config.toml
activation = "squared_relu"
rope_base = 10000.0
qk_norm = true
bias = "none"
init_std_o = 0.0
init_std_down = 0.0
warmup_steps = 482
batch_tokens = [131072, 262144, 524288]
MLP neurons of a small language model. Each row is named by its layer, matrix (up: input weights) and neuron, and shows model dimensions 202-265. Each number is 200 + 30 x the weight over its row's rms, rounded and kept within 0 to 999.
A block is one neuron, or neurons of one layer that tend to fire together. After each block is what it responds to, as a language model described it from the Wikipedia text at the highest values.

L2.up314,227,194,202,226,219,247,197,226,202,177,198,219,209,232,247,203,266,233,206,189,198,162,223,216,171,224,178,198,183,186,223,172,170,172,173,194,204,163,156,197,236,234,237,165,104,207,231,174,216,207,151,173,200,199,183,233,239,190,211,189,197,186,213,211
L2.up490,187,199,179,193,224,233,181,221,164,184,183,206,214,175,239,180,248,240,228,186,248,153,201,226,180,244,193,200,225,213,223,208,201,226,172,146,223,197,172,186,218,204,189,170,164,140,197,174,237,199,155,160,209,169,203,203,225,182,154,200,194,257,240,223
Responds to: Verb/noun after "to" or "in". Content words, often verbs or word-initial pieces, right after "to", "in" or "and", such as to protest, in response, to combat, to study.

L8.up66,225,199,185,229,257,144,197,222,216,182,160,210,168,191,180,201,201,180,233,202,208,199,226,220,199,185,219,216,206,182,177,193,211,153,218,187,242,214,186,192,212,236,225,176,194,202,203,179,237,239,189,219,208,197,178,177,312,190,195,190,164,259,179,195
L8.up89,243,223,223,204,165,197,182,220,234,214,187,234,207,183,200,276,174,169,225,218,152,169,208,212,207,186,216,225,183,183,219,206,202,178,189,181,127,205,190,225,185,251,195,161,138,104,195,177,233,210,166,176,224,222,212,205,189,229,164,186,148,106,223,220
L8.up267,211,213,227,205,245,170,175,203,253,189,185,189,236,207,159,211,150,261,168,150,226,168,204,178,213,219,215,196,141,163,200,212,222,219,183,184,243,205,211,162,202,201,256,185,180,179,192,208,214,206,202,195,199,185,219,168,195,238,164,190,201,201,257,204
L8.up1315,237,189,146,211,211,180,205,218,195,241,165,284,214,199,203,238,198,158,191,165,180,173,239,220,207,215,177,219,205,247,185,203,174,191,175,168,186,219,165,234,229,252,187,206,201,207,147,211,222,244,192,196,166,184,259,207,149,159,228,236,185,179,199,126
Responds to: Pre-adjective modifier slot. Words just before an expected adjective or descriptor: degree adverbs and adverb endings (most, very, less, -ly), coordinating and, and a/an after was.

L8.up69,227,236,221,153,199,236,139,236,225,240,215,181,251,168,202,219,254,216,205,189,231,254,250,257,248,163,224,209,161,189,222,166,186,201,218,189,201,215,220,236,209,213,197,220,210,170,180,163,229,165,197,212,180,259,225,209,194,205,165,253,195,183,202,205
L8.up197,256,220,196,171,156,177,218,223,209,233,185,215,258,205,214,224,235,199,215,130,262,164,277,236,245,221,230,190,183,158,222,174,217,187,150,265,220,223,187,215,206,169,207,176,196,138,244,255,172,196,164,209,181,193,254,241,184,151,194,184,184,210,165,182
L8.up809,238,205,172,221,160,199,203,195,160,221,186,213,227,226,255,191,221,184,165,181,242,205,284,254,214,198,213,216,241,228,177,169,211,188,215,222,291,181,154,186,173,225,214,187,229,206,190,182,194,232,171,197,181,175,222,151,178,175,170,177,135,228,146,178
L8.up835,188,197,241,199,206,187,168,186,243,196,210,239,190,174,199,234,190,168,208,168,211,204,184,253,253,200,210,248,212,232,177,253,221,202,201,171,208,250,221,241,159,208,198,143,268,216,209,217,234,199,174,225,192,201,225,187,188,170,191,187,191,192,247,143
Responds to: Attributive adjective endings. Final piece of an adjective sitting between an article and its noun, as in a prominent role, a devastating fire, the final version.

L7.up274,205,197,163,173,163,139,170,167,189,228,188,218,215,218,199,185,180,254,147,178,233,185,249,253,241,219,198,215,206,159,237,176,220,145,233,226,176,215,194,209,221,234,225,180,205,200,225,214,196,213,170,228,214,205,243,173,172,244,188,190,210,185,173,144
L7.up398,158,207,168,200,205,157,152,202,235,170,203,216,196,232,251,219,186,211,246,207,261,175,193,152,189,181,182,200,183,205,200,222,255,244,226,199,199,201,217,169,256,270,232,191,175,166,173,139,262,165,265,179,219,230,250,231,195,234,202,196,206,203,218,195
L7.up530,227,181,164,279,171,163,196,210,198,152,245,214,185,209,214,191,193,229,184,217,196,208,201,199,204,185,222,244,164,216,227,205,228,161,225,218,209,220,166,145,187,192,200,206,223,233,206,223,192,204,210,188,198,201,196,221,225,166,203,170,189,196,215,183
L7.up634,201,237,142,165,192,183,195,228,183,186,192,185,253,219,234,202,168,160,227,242,232,178,250,208,227,186,189,231,184,199,255,195,210,163,222,206,197,243,168,204,149,216,255,234,186,144,227,216,176,213,214,224,169,200,234,191,208,229,200,179,188,195,223,186
L7.up683,239,188,184,205,199,132,196,186,235,222,198,211,176,215,192,167,167,198,165,171,220,208,281,174,190,197,192,204,199,161,173,238,171,235,176,239,190,213,172,177,196,205,169,221,290,119,168,152,197,223,195,185,204,230,146,197,207,191,188,195,191,212,160,216
L7.up1206,203,207,198,198,231,144,225,238,260,232,174,248,196,251,204,213,183,194,238,194,205,152,231,193,177,215,207,238,155,254,210,225,194,217,173,181,216,208,187,191,122,246,227,184,228,212,236,193,203,195,234,223,191,218,176,217,214,200,168,201,171,237,199,204
L7.up1377,217,194,220,174,191,154,223,164,221,229,219,193,212,215,141,204,205,219,219,227,182,170,253,220,258,181,203,202,228,173,248,227,215,184,141,187,201,177,182,128,185,245,243,187,217,175,225,188,201,182,242,214,196,211,200,214,217,208,183,156,211,207,219,215
L7.up1408,225,212,245,234,162,234,221,208,221,192,193,227,180,218,210,211,238,227,215,191,202,177,261,212,259,164,233,221,197,220,209,204,230,196,197,232,204,231,211,203,135,264,208,152,178,193,215,207,201,227,205,181,195,192,272,232,178,186,223,174,151,227,178,204
Responds to: Predicate after copula. The first word or word-piece right after was, is, are, be, too or not as, usually a predicate adjective or participle, e.g. hard(ly), weak, clear, over(thrown).

L2.up1112,209,239,217,228,207,158,184,166,188,230,205,216,248,189,228,202,167,210,208,169,233,165,187,218,224,217,251,236,181,162,247,190,180,266,228,183,191,160,214,232,195,244,195,232,151,147,196,217,217,188,171,196,170,199,181,186,210,188,239,223,189,221,129,223
L2.up1502,256,260,195,237,220,206,205,231,171,208,242,165,168,202,228,227,212,189,196,143,254,164,224,207,253,207,180,223,180,156,187,185,196,236,188,243,194,195,146,169,237,261,164,175,174,180,205,240,201,185,165,184,211,188,199,159,110,186,188,173,229,237,169,243
Responds to: Verb-phrase middle words. Words right after an auxiliary or copula, such as be after can, been after has, and also, later, too after is or was; also some table-cell words.

L8.up137,167,198,187,242,237,222,170,220,239,225,173,225,264,206,201,188,181,189,173,77,233,150,203,183,219,206,186,200,178,195,179,177,183,162,210,127,217,115,236,206,107,178,200,213,202,199,189,188,198,183,246,178,178,195,192,204,223,236,216,183,173,217,191,196
L8.up142,192,183,248,223,219,197,206,200,239,263,203,167,186,166,201,239,215,224,175,135,177,187,221,275,215,214,228,191,210,200,209,203,183,204,197,185,228,168,227,235,147,193,233,186,199,188,164,204,207,169,220,118,215,198,209,199,228,222,156,190,261,247,207,200
L8.up245,179,199,162,190,217,206,183,195,207,222,154,190,258,197,195,213,208,246,228,202,220,213,203,209,207,223,199,191,167,185,244,206,188,209,197,154,166,207,202,188,231,192,221,140,196,172,167,187,171,221,227,209,162,186,208,161,158,195,162,189,219,208,203,185
L8.up505,228,231,201,287,186,171,215,207,171,242,224,208,205,197,216,215,174,191,177,137,167,146,186,159,205,167,201,175,145,289,150,125,260,172,177,218,181,193,112,157,217,169,160,210,164,185,198,197,174,212,146,156,167,148,210,183,254,197,194,162,169,207,187,162
Responds to: Predictable continuation fragments. Tokens partway through a fixed unit whose next piece is nearly certain: clock times (9 a.m, 10:00, 1:30 p.m), word fragments (an-k-le, where-abouts), quantity nouns before "of" (a number, thousands).

L8.up224,176,246,253,188,158,247,205,168,245,214,168,234,134,254,209,201,191,163,140,177,223,172,196,188,205,187,198,217,209,219,188,215,204,235,199,185,190,205,198,203,161,201,203,193,152,205,177,237,222,260,135,133,177,185,242,183,223,171,178,214,227,244,219,211
L8.up574,213,232,215,197,232,261,211,179,258,235,170,226,146,214,226,176,216,164,120,198,187,182,244,181,186,223,221,199,235,168,181,228,199,208,173,174,125,252,179,209,211,213,210,154,181,130,252,186,200,231,216,182,223,191,252,161,159,173,241,213,167,202,210,224
L8.up1333,237,202,210,218,201,202,158,226,234,208,199,238,249,220,152,226,196,186,205,182,204,190,201,228,185,189,243,203,195,171,212,199,221,143,131,179,186,187,203,197,187,244,243,233,187,213,196,196,170,176,210,193,152,161,214,202,249,194,230,208,143,219,204,251
L8.up1530,172,203,150,193,150,206,188,145,214,192,210,258,171,182,198,202,234,182,193,143,211,179,221,197,219,230,209,191,235,250,199,201,243,212,215,211,192,189,216,159,204,169,137,197,179,181,176,232,201,194,120,196,154,196,207,194,241,191,177,176,210,195,202,211
Responds to: Date and year parts. Tokens inside dates, especially birth–death spans in biography openings: dashes, days, months, years, as in 1933 – 14, born 8 July, 185|9; also In before a month or year, and table pipe separators.

L8.up42,215,219,176,146,179,186,198,144,189,181,265,252,221,155,228,179,176,199,224,188,216,142,245,211,182,193,155,206,248,183,189,149,187,157,123,194,198,219,166,228,173,230,204,203,205,166,194,190,198,185,238,156,278,228,193,195,167,226,197,235,123,204,190,220
L8.up250,191,233,248,230,194,161,146,197,158,232,175,270,230,239,225,256,142,235,243,193,206,183,182,196,171,182,198,249,212,229,198,188,197,170,156,198,179,175,122,184,168,321,183,182,169,153,211,213,191,206,202,193,275,182,183,203,187,196,179,165,173,200,225,218
L8.up992,236,215,198,144,197,193,243,206,220,199,203,269,196,178,275,261,178,178,239,157,230,144,253,240,225,203,222,156,212,196,193,191,197,190,176,214,188,214,105,223,220,202,155,151,183,183,203,190,223,159,201,204,204,160,233,172,243,193,158,170,168,178,217,228
L8.up1429,209,207,181,228,197,155,227,218,186,267,217,249,207,204,237,223,211,200,158,191,189,184,207,184,206,225,206,247,165,180,194,216,246,165,183,241,221,247,177,170,201,173,115,212,107,169,175,210,192,213,288,207,256,159,208,207,202,198,184,203,182,190,219,156
Responds to: Plot-summary verb starts. Opening word piece of a main verb right after a character name or pronoun in plot summaries, e.g. cat(ches), res(cues), reve(als).

L7.up105,182,214,168,156,227,142,213,232,211,158,256,227,207,211,208,200,168,221,201,198,230,157,174,226,170,189,190,246,233,198,219,257,159,200,233,214,249,185,199,208,255,231,200,189,176,140,142,159,201,209,211,164,220,170,220,183,167,188,181,214,157,197,169,142
L7.up374,205,204,211,229,221,193,184,231,246,216,195,239,178,194,206,210,176,200,182,153,213,157,235,186,158,184,183,161,240,223,174,177,196,158,163,177,233,241,140,161,201,239,184,167,221,186,208,203,244,238,219,215,215,234,183,178,182,171,221,169,133,218,198,177
L7.up556,189,215,173,195,175,166,186,206,207,211,169,240,193,204,241,201,122,176,199,198,217,196,256,214,173,165,186,194,170,199,170,180,167,232,235,196,183,181,140,193,153,259,230,136,171,164,171,195,169,224,163,203,264,242,199,153,174,232,194,171,177,230,206,242
L7.up610,183,212,159,210,176,198,228,194,204,218,174,196,216,205,241,224,271,224,241,169,230,201,222,206,176,253,258,182,190,182,213,193,237,205,187,220,187,225,192,188,197,261,227,187,184,166,236,200,194,203,188,220,159,203,187,244,212,191,212,125,188,201,225,185
L7.up721,185,205,181,240,251,162,227,185,191,245,198,239,221,202,232,192,231,170,225,133,200,141,237,224,229,205,275,224,170,179,187,195,198,203,256,209,171,239,191,233,231,245,190,162,214,161,211,184,161,186,181,172,198,186,181,182,203,127,189,138,145,231,180,188
L7.up1071,188,214,199,163,219,145,215,219,249,216,200,277,194,256,224,173,213,179,190,164,250,184,198,213,171,144,230,241,208,209,201,193,211,164,192,178,154,200,209,143,197,213,182,222,229,227,189,159,176,215,222,156,192,168,174,214,217,169,142,162,193,241,212,240
L7.up1254,155,192,208,218,231,97,180,208,166,179,133,240,148,202,195,221,255,187,233,180,187,151,214,226,192,170,184,228,197,220,203,160,160,217,217,235,178,207,165,175,214,259,188,193,214,207,263,215,183,252,198,131,210,178,198,208,216,155,232,151,140,174,166,216
L7.up1533,188,228,240,187,260,220,203,212,243,235,214,192,169,218,255,222,165,211,166,197,259,146,205,205,220,214,239,208,222,124,184,258,259,215,235,223,174,144,140,202,176,246,154,177,178,217,224,132,210,201,215,173,159,212,176,205,243,161,247,183,125,279,224,216
Responds to: Post-auxiliary adverbs and negation. Adverbs, negation or interrupting commas that come right after an auxiliary (was, has, are) and before the main verb, such as not, however, usually, later, first.

L2.up1007,208,174,134,156,185,205,169,187,198,161,214,237,176,183,173,146,189,238,191,182,239,175,243,194,225,165,198,180,216,258,186,244,200,250,198,210,132,217,178,234,173,208,153,176,245,197,171,235,186,230,250,193,217,203,211,193,213,187,213,203,181,173,155,211
L2.up1266,183,289,180,171,199,211,152,154,168,232,194,210,159,193,181,196,202,239,252,187,193,199,209,214,207,233,169,189,190,187,164,146,233,201,174,198,184,236,205,208,215,229,221,208,215,195,166,244,176,238,202,138,186,191,216,170,205,172,226,206,199,212,161,195
Responds to: Sports stats table cells. Numbers and column headers inside pipe-delimited sports statistics tables, especially points-against or goal columns, such as 64, PA, AB, L.

L2.up518,186,190,172,197,170,158,189,183,210,179,172,236,216,203,131,184,171,209,195,236,210,195,234,207,214,204,175,228,227,166,183,203,207,185,195,170,198,206,157,184,158,167,175,158,208,176,187,176,176,219,231,189,219,162,197,161,193,144,202,205,166,205,206,186
L2.up1109,193,187,175,258,255,175,189,215,246,209,173,198,182,258,210,225,176,147,182,205,237,199,246,186,211,183,234,165,197,223,217,203,209,233,182,207,193,168,189,224,210,208,211,198,212,219,181,237,207,209,195,243,203,209,180,181,142,190,217,198,215,229,203,179
Responds to: Determiner after verbs. Determiners like the, his, their that open a noun phrase right after a verb or all, e.g. took the, compare the, walked their.

L7.up34,187,205,176,221,201,169,197,186,203,194,196,214,175,178,214,188,152,240,182,170,217,247,209,217,229,208,257,184,232,222,218,215,135,173,231,206,253,222,160,211,165,259,156,245,208,211,134,245,173,221,206,196,198,177,222,145,194,218,232,192,247,190,138,111
L7.up58,135,185,191,167,271,148,154,180,177,202,272,199,205,167,160,207,188,197,238,208,173,243,194,235,194,186,188,241,165,220,233,167,190,157,225,248,291,187,211,133,199,174,234,192,216,214,179,205,290,240,186,172,155,135,212,212,224,169,182,185,220,211,213,188
L7.up206,209,187,180,222,201,189,237,197,186,253,234,197,186,192,169,216,188,184,168,240,265,218,230,175,206,142,178,203,196,213,245,182,226,228,176,205,210,195,187,159,179,208,187,172,200,206,83,195,186,246,246,216,161,213,206,221,221,229,195,176,182,168,179,198
L7.up933,216,232,271,221,247,218,190,243,170,142,171,190,223,214,231,183,253,207,194,215,193,241,181,134,205,221,206,227,177,218,212,224,181,193,200,184,183,226,161,207,211,172,208,196,166,209,192,205,216,215,205,183,202,184,228,227,210,199,211,211,217,212,183,180
L7.up1161,206,228,188,208,263,190,210,230,237,195,195,192,153,192,198,223,199,220,205,222,259,204,199,185,203,207,176,169,154,128,248,224,80,205,142,205,178,171,108,191,205,259,199,198,192,198,171,197,250,184,225,223,212,187,184,202,135,207,220,237,190,183,230,220
L7.up1172,145,218,190,170,209,214,200,222,190,171,200,193,142,180,197,189,197,205,220,204,163,179,143,196,211,138,217,195,187,255,278,203,111,239,250,152,213,164,160,159,136,200,219,156,229,173,174,200,233,183,201,210,199,123,189,177,230,182,203,208,235,222,227,169
L7.up1371,216,233,207,172,204,210,144,207,194,175,194,203,208,150,200,196,177,162,178,228,200,267,200,192,231,153,207,217,175,150,244,238,217,221,202,180,268,178,187,219,160,188,151,172,201,164,208,230,167,206,208,205,181,211,205,204,198,203,219,163,167,167,169,189
L7.up1515,209,199,192,217,234,168,152,187,168,199,207,215,189,170,191,187,178,203,211,208,177,260,203,116,206,253,230,160,205,245,273,218,171,274,229,206,235,170,171,203,167,220,106,171,201,199,168,203,246,199,169,218,263,236,172,197,141,246,192,208,189,167,167,224
Responds to: Team/organization name endings. Final token that completes a team or organization name, mostly sports clubs (Detroit Ti-gers, Devil-s, Dolphi-ns), and head nouns like team, Congress, Organization.

L7.up126,188,242,164,188,217,214,117,148,260,286,160,233,209,205,273,215,202,229,193,220,239,134,232,229,169,220,224,200,211,197,180,195,152,187,169,174,208,166,137,233,242,216,216,180,235,192,188,185,179,161,168,196,227,189,179,178,183,208,209,174,125,245,202,211
L7.up201,220,183,149,203,192,210,188,226,182,178,190,216,239,263,232,228,195,157,203,188,173,111,217,153,197,240,237,188,248,203,176,148,183,216,176,163,132,199,185,190,176,191,186,192,185,185,208,208,265,202,188,216,192,215,181,194,226,213,204,209,159,204,179,194
L7.up472,227,204,198,177,213,209,185,184,209,175,205,207,230,258,202,183,237,259,224,187,219,202,236,215,202,210,195,164,201,191,228,182,225,178,183,238,186,193,191,230,165,212,238,159,143,180,213,198,256,220,249,128,227,224,180,182,167,194,223,180,159,174,262,239
L7.up712,186,247,224,174,204,225,189,176,210,203,205,282,190,211,216,190,207,191,203,157,270,156,183,230,208,174,252,189,192,201,173,184,125,242,198,148,192,140,181,245,174,191,233,190,209,193,181,190,199,200,162,162,249,198,279,234,184,235,198,222,140,249,146,200
L7.up731,209,193,133,191,215,161,183,193,221,168,140,256,278,292,190,220,219,193,179,160,238,130,232,243,245,208,249,189,207,197,203,206,171,201,195,186,170,202,151,200,214,187,233,231,164,194,203,143,192,213,201,151,167,188,172,255,224,194,201,162,207,171,199,202
L7.up903,241,207,225,204,209,227,183,226,193,260,176,237,207,199,221,206,293,136,167,226,218,182,260,191,183,226,222,174,193,199,221,215,194,197,174,187,196,160,166,212,223,193,142,148,171,129,223,258,159,208,164,220,237,233,200,208,226,200,192,204,130,242,191,165
L7.up1193,250,204,224,179,197,171,192,144,211,260,211,214,195,191,207,253,227,257,165,190,199,219,255,182,174,234,215,198,175,185,224,191,161,228,200,220,168,184,196,169,203,193,192,222,192,192,167,204,179,240,175,130,250,178,190,168,190,185,166,160,208,237,152,201
L7.up1196,211,257,223,174,182,192,197,238,191,226,247,218,214,196,203,198,212,175,211,198,213,179,167,218,145,222,215,226,264,220,208,219,201,160,157,194,161,166,170,194,199,223,249,205,193,183,217,185,221,177,196,140,231,202,196,219,181,225,174,161,156,215,243,263
Responds to: Verb stems and table totals. Pieces at the start or middle of a verb right after to, not, or re-, as in der-eg-ulate, av-eng-e, to strength-en; also the table pipe after Total or votes.

L7.up11,198,224,233,210,192,196,212,190,264,235,177,210,170,136,260,248,188,182,135,177,224,120,212,153,203,225,227,191,254,223,215,192,160,149,125,184,199,194,183,180,233,196,169,180,159,189,203,212,201,218,218,206,185,145,220,201,218,174,199,225,189,225,207,213
L7.up172,148,205,201,211,232,164,179,209,236,184,209,240,255,174,274,228,169,214,190,202,178,204,191,178,233,231,204,208,136,247,195,161,167,203,177,188,224,198,176,210,163,235,176,209,208,195,212,180,177,212,220,217,190,168,195,194,153,183,213,163,219,243,160,201
L7.up285,202,234,160,169,234,208,169,198,231,267,192,298,211,227,263,201,200,211,148,180,184,142,191,187,181,204,228,196,212,196,208,197,162,218,187,178,175,223,170,161,249,197,124,187,204,190,208,155,189,172,200,209,184,149,158,217,193,166,206,239,206,252,155,197
L7.up470,213,231,234,178,245,205,228,180,208,217,244,282,207,177,197,158,229,217,234,231,213,153,260,218,213,162,290,197,190,204,217,251,222,221,178,216,204,154,216,138,200,242,209,197,222,189,210,187,203,204,260,197,192,174,241,253,147,151,206,226,203,209,183,155
L7.up852,238,272,192,160,177,207,174,212,191,192,193,183,199,212,198,187,225,222,215,191,197,174,195,175,197,238,186,113,187,163,202,184,166,185,171,154,202,214,185,176,234,191,213,189,206,181,156,187,203,226,214,204,166,197,199,187,208,215,211,206,189,201,162,207
L7.up860,191,207,228,187,196,204,223,172,249,236,205,203,168,219,208,174,255,172,125,185,209,208,233,198,154,208,216,178,221,181,199,216,241,126,163,161,171,177,224,185,198,287,194,211,230,192,199,189,224,194,236,215,201,148,217,218,212,194,282,194,227,207,128,213
L7.up1157,240,226,218,177,265,205,157,210,202,176,182,198,172,207,190,201,243,172,199,210,194,175,169,224,194,205,163,174,238,187,250,218,211,243,138,200,201,143,237,139,239,198,192,205,205,204,201,209,217,163,234,202,180,200,216,211,197,204,184,259,234,211,119,185
L7.up1353,252,237,174,169,258,168,202,181,206,244,229,248,161,216,247,251,227,211,160,168,191,224,235,157,213,186,224,182,169,212,226,133,222,207,170,168,176,237,196,163,186,191,203,189,191,193,223,226,174,178,197,211,201,226,196,195,212,222,219,184,241,168,164,232
Responds to: Year in full dates. The year token that closes a full date, right after a month and day, as in biography birth–death lines, match results and tables, e.g. "15 April 1929", "1930–2023".

L7.up16,227,194,251,166,279,176,219,171,172,200,196,178,200,222,207,179,238,193,208,167,193,233,213,213,226,283,155,214,190,184,226,193,214,226,221,178,141,209,206,165,152,143,267,188,188,233,220,179,221,196,177,191,169,260,224,230,181,183,191,195,159,170,237,222
L7.up251,247,234,195,228,171,202,205,211,236,230,224,261,153,216,219,231,167,212,125,138,231,196,256,153,189,157,270,124,183,239,190,184,211,198,189,193,172,205,138,238,179,181,134,218,207,183,158,225,219,204,168,183,257,171,209,155,231,176,181,269,220,239,198,187
L7.up416,200,202,230,210,236,151,107,179,179,195,243,226,147,183,189,202,160,211,249,126,232,206,218,211,227,161,266,125,165,205,244,195,218,201,234,242,196,141,196,181,192,196,259,136,200,152,213,144,215,186,236,205,193,180,206,167,194,179,204,187,120,196,154,195
L7.up481,242,220,182,184,270,195,126,202,178,149,171,198,167,215,189,184,210,201,181,140,222,211,213,226,216,177,176,192,202,207,178,221,239,191,218,184,233,203,216,176,182,193,199,203,196,173,193,189,234,205,215,194,227,227,197,176,201,189,158,178,212,173,171,204
L7.up858,169,235,230,228,239,224,142,163,211,200,205,221,235,186,187,173,222,222,169,207,230,197,230,209,225,188,175,171,199,287,225,201,185,196,219,134,187,203,187,174,192,230,169,210,206,166,177,183,178,216,155,197,217,161,232,146,214,246,195,262,216,222,180,190
L7.up1194,223,210,246,188,224,209,199,154,165,208,214,255,236,208,230,187,211,243,170,177,226,179,257,185,247,210,190,182,182,241,200,157,259,188,165,185,173,157,183,147,291,176,194,223,195,179,198,227,186,178,199,243,211,220,203,217,163,197,184,200,195,211,212,233
L7.up1410,204,239,218,182,197,165,183,191,245,227,229,196,205,202,206,241,175,168,200,165,230,183,210,223,245,221,179,211,202,215,213,182,216,203,197,206,178,214,201,210,200,185,205,164,225,167,209,186,237,181,220,196,170,204,237,193,169,188,157,229,221,200,184,158
L7.up1419,180,233,255,205,208,211,108,164,179,175,187,259,181,181,193,220,192,230,204,174,230,221,263,193,224,188,212,222,201,233,220,208,209,161,185,116,243,207,180,189,185,245,204,168,189,146,233,209,203,173,227,171,261,179,196,177,196,232,177,229,194,237,177,193
Responds to: Numbers before units/compounds. Number words or digits beginning a compound modifier or measurement, like two-year contract, 400 m relay, 18–49 demo; also table-cell separators in stats tables.

L2.up559,205,215,179,153,246,220,216,181,207,170,162,221,227,196,189,250,207,250,236,219,186,186,213,207,188,232,217,190,186,184,213,222,174,169,176,195,182,239,176,222,212,206,201,188,217,164,184,190,156,176,212,217,170,164,207,252,236,245,190,183,173,190,201,179
L2.up611,216,312,159,219,218,231,176,201,198,164,167,206,232,200,151,194,209,210,196,197,149,189,172,181,189,179,193,211,200,172,222,209,266,211,207,192,162,232,116,187,224,214,229,177,174,158,221,178,203,175,203,190,140,220,213,257,247,242,240,198,154,219,201,199
Responds to: Year endings and time phrases. Final digit pair of a year split after 18, 19 or 15 (18|97, 19|56), plus commas after "In 2000" and "the same time/year".

L7.up128,226,205,174,201,196,200,182,207,227,220,202,273,211,231,208,208,193,178,227,222,225,183,217,191,145,197,210,195,195,152,190,183,171,178,165,227,194,155,112,193,203,221,208,240,198,206,206,171,166,165,204,195,190,185,207,211,164,186,246,179,175,199,213,220
L7.up221,211,211,200,212,201,192,201,157,185,187,204,194,213,252,237,216,158,211,200,230,220,114,230,230,232,187,205,184,198,187,248,183,223,206,219,166,177,182,209,217,196,190,206,201,232,181,183,195,244,129,163,135,226,173,128,238,193,175,222,216,166,217,238,163
L7.up462,163,244,186,257,185,199,224,192,256,202,187,226,185,224,187,251,154,154,250,214,218,139,242,240,232,180,257,216,162,193,221,193,250,167,216,228,216,207,187,231,192,194,211,194,219,216,213,208,183,158,207,193,193,190,267,216,202,197,222,220,174,184,176,156
L7.up483,177,228,146,248,186,224,197,202,190,216,241,293,249,213,191,206,230,197,209,205,232,155,167,220,192,233,204,248,209,150,238,199,192,228,180,192,216,201,165,209,213,213,184,181,220,116,195,202,162,180,241,191,235,234,199,169,165,213,188,209,165,236,189,226
L7.up575,205,225,191,197,221,220,183,195,250,291,207,262,194,204,165,216,217,239,170,185,254,204,287,192,242,219,193,208,168,181,235,148,159,193,195,193,231,211,178,219,141,191,252,145,196,140,189,135,166,254,174,169,189,247,238,185,193,205,199,212,152,231,177,181
L7.up587,157,202,201,225,211,206,204,185,169,180,217,193,179,202,209,221,212,197,152,218,238,122,197,206,232,202,190,181,229,176,198,197,221,231,238,204,194,187,196,262,148,188,209,188,148,204,176,164,177,135,182,186,218,209,234,211,250,129,207,236,168,201,199,188
L7.up893,188,213,185,231,175,198,196,226,182,213,153,248,219,183,225,263,204,173,158,163,195,133,189,152,210,228,250,174,131,204,169,249,187,224,172,118,185,196,185,216,201,224,177,187,212,169,175,208,219,176,103,151,172,218,216,196,174,220,190,220,169,187,205,176
L7.up1416,215,245,213,223,210,189,204,206,152,160,207,212,266,192,218,191,185,154,216,179,242,235,232,220,271,195,230,247,195,184,207,197,237,211,189,179,231,219,234,190,168,228,178,171,181,156,122,215,213,130,181,198,168,211,214,203,217,189,197,204,131,214,188,135
Responds to: Contraction apostrophes, evaluative adjectives. Apostrophes in contractions and possessives, mostly in quoted song titles or speech (It's, Can't, I'm), plus evaluative adjectives like rich, good, strong.

L2.up658,220,204,171,224,263,215,147,173,201,150,197,224,131,156,203,184,162,212,150,188,231,269,241,167,190,174,195,160,203,194,225,169,167,205,217,149,177,183,184,193,164,218,197,228,202,204,168,189,196,197,245,220,236,167,141,183,179,166,153,206,229,280,191,183
L2.up1076,210,249,207,184,208,223,204,210,215,194,173,203,168,174,229,172,145,229,137,236,210,219,228,185,199,165,203,172,212,248,189,171,149,246,215,175,197,173,155,176,167,167,174,228,204,169,197,185,227,227,218,215,179,200,221,187,160,220,198,255,247,209,208,223
Responds to: Sports team/venue name endings. Final pieces of team, venue and competition names in sports tables and articles, such as Tigers, Morgan State, Faurot Field, Major League.

L2.up284,167,188,218,259,192,154,172,207,191,127,218,210,205,240,200,160,172,233,189,160,210,176,213,251,204,161,224,214,168,215,194,188,242,233,198,281,161,167,210,218,201,187,248,181,167,186,224,287,212,176,192,182,208,214,208,210,206,213,197,196,186,171,226,208
L2.up1381,219,198,195,178,203,238,143,234,239,209,250,200,173,203,179,220,175,206,253,183,217,164,248,259,219,207,209,230,156,243,201,205,167,235,202,158,203,211,165,192,188,228,223,160,206,161,252,197,206,204,165,255,222,261,211,218,167,199,172,182,156,267,209,248
Responds to: Predicate start after copula. First word of the predicate right after a linking verb like was, is, are or became, mostly articles (the, a, an), sometimes adjectives or participles.

L8.up85,228,229,234,170,231,201,166,192,235,234,220,183,200,164,203,182,95,208,121,237,226,234,209,170,234,167,203,210,206,225,283,203,171,157,226,222,187,204,174,153,177,168,212,202,206,193,141,139,217,204,220,188,180,200,219,257,188,223,176,192,203,155,203,203
L8.up880,186,225,213,225,232,192,150,231,163,178,240,209,199,193,226,177,152,214,178,223,221,212,249,121,203,164,223,197,179,204,176,235,248,249,222,205,207,184,178,220,230,204,145,202,195,197,168,188,215,215,231,162,235,141,190,287,195,221,237,234,231,191,173,211
L8.up1201,211,201,209,178,254,221,175,184,260,247,195,171,215,165,177,162,201,211,253,188,214,160,163,201,278,237,194,204,222,207,244,185,135,229,223,151,197,207,169,131,158,192,222,192,189,242,168,214,240,234,165,167,206,210,188,188,232,197,148,162,155,195,276,210
L8.up1295,175,263,214,232,226,175,190,217,187,185,233,205,216,189,187,191,153,233,206,217,224,228,211,149,210,141,206,246,206,220,187,198,199,215,225,205,186,236,161,188,215,212,182,181,169,173,168,207,221,229,212,211,255,141,217,199,166,208,206,227,216,204,193,220
Responds to: Sports team name pieces. Final or middle word pieces of sports team and group names, usually just before the plural -s, such as Senator(s), Dolphi(ns), Alouette(s), Boilermaker(s).

L8.up436,196,211,169,145,223,168,150,140,197,194,214,230,210,218,208,273,266,220,176,144,236,242,256,260,220,152,181,225,211,244,212,168,238,194,167,168,246,247,225,228,157,223,210,184,169,198,183,197,173,226,173,192,182,215,204,235,252,214,146,223,217,224,125,173
L8.up819,241,212,193,142,186,186,202,212,191,232,218,206,152,225,209,219,150,194,194,186,206,156,249,207,200,234,254,140,150,159,175,146,227,249,151,211,254,210,193,203,164,207,110,221,175,205,150,168,246,262,164,221,217,160,214,203,191,187,181,220,163,220,208,222
L8.up1014,185,209,192,222,139,239,202,256,240,199,143,220,206,149,232,193,179,255,240,225,251,155,214,207,204,200,203,188,150,253,208,188,163,223,169,175,226,230,206,214,164,208,176,200,173,145,157,232,157,177,209,131,209,235,205,148,224,211,206,233,237,170,164,163
L8.up1074,219,177,221,204,213,191,179,183,153,231,176,209,196,222,241,167,204,197,183,188,197,126,244,163,209,237,180,202,175,218,186,178,249,164,169,143,175,234,168,188,174,233,189,189,194,192,170,200,237,234,176,176,227,190,203,229,218,195,198,194,224,218,214,172
Responds to: Noun-phrase premodifiers. Tokens that open or premodify a noun phrase after a verb or preposition, mainly "a" (fitted with a, added…and a), plus adjectives like large, devastating, terrific.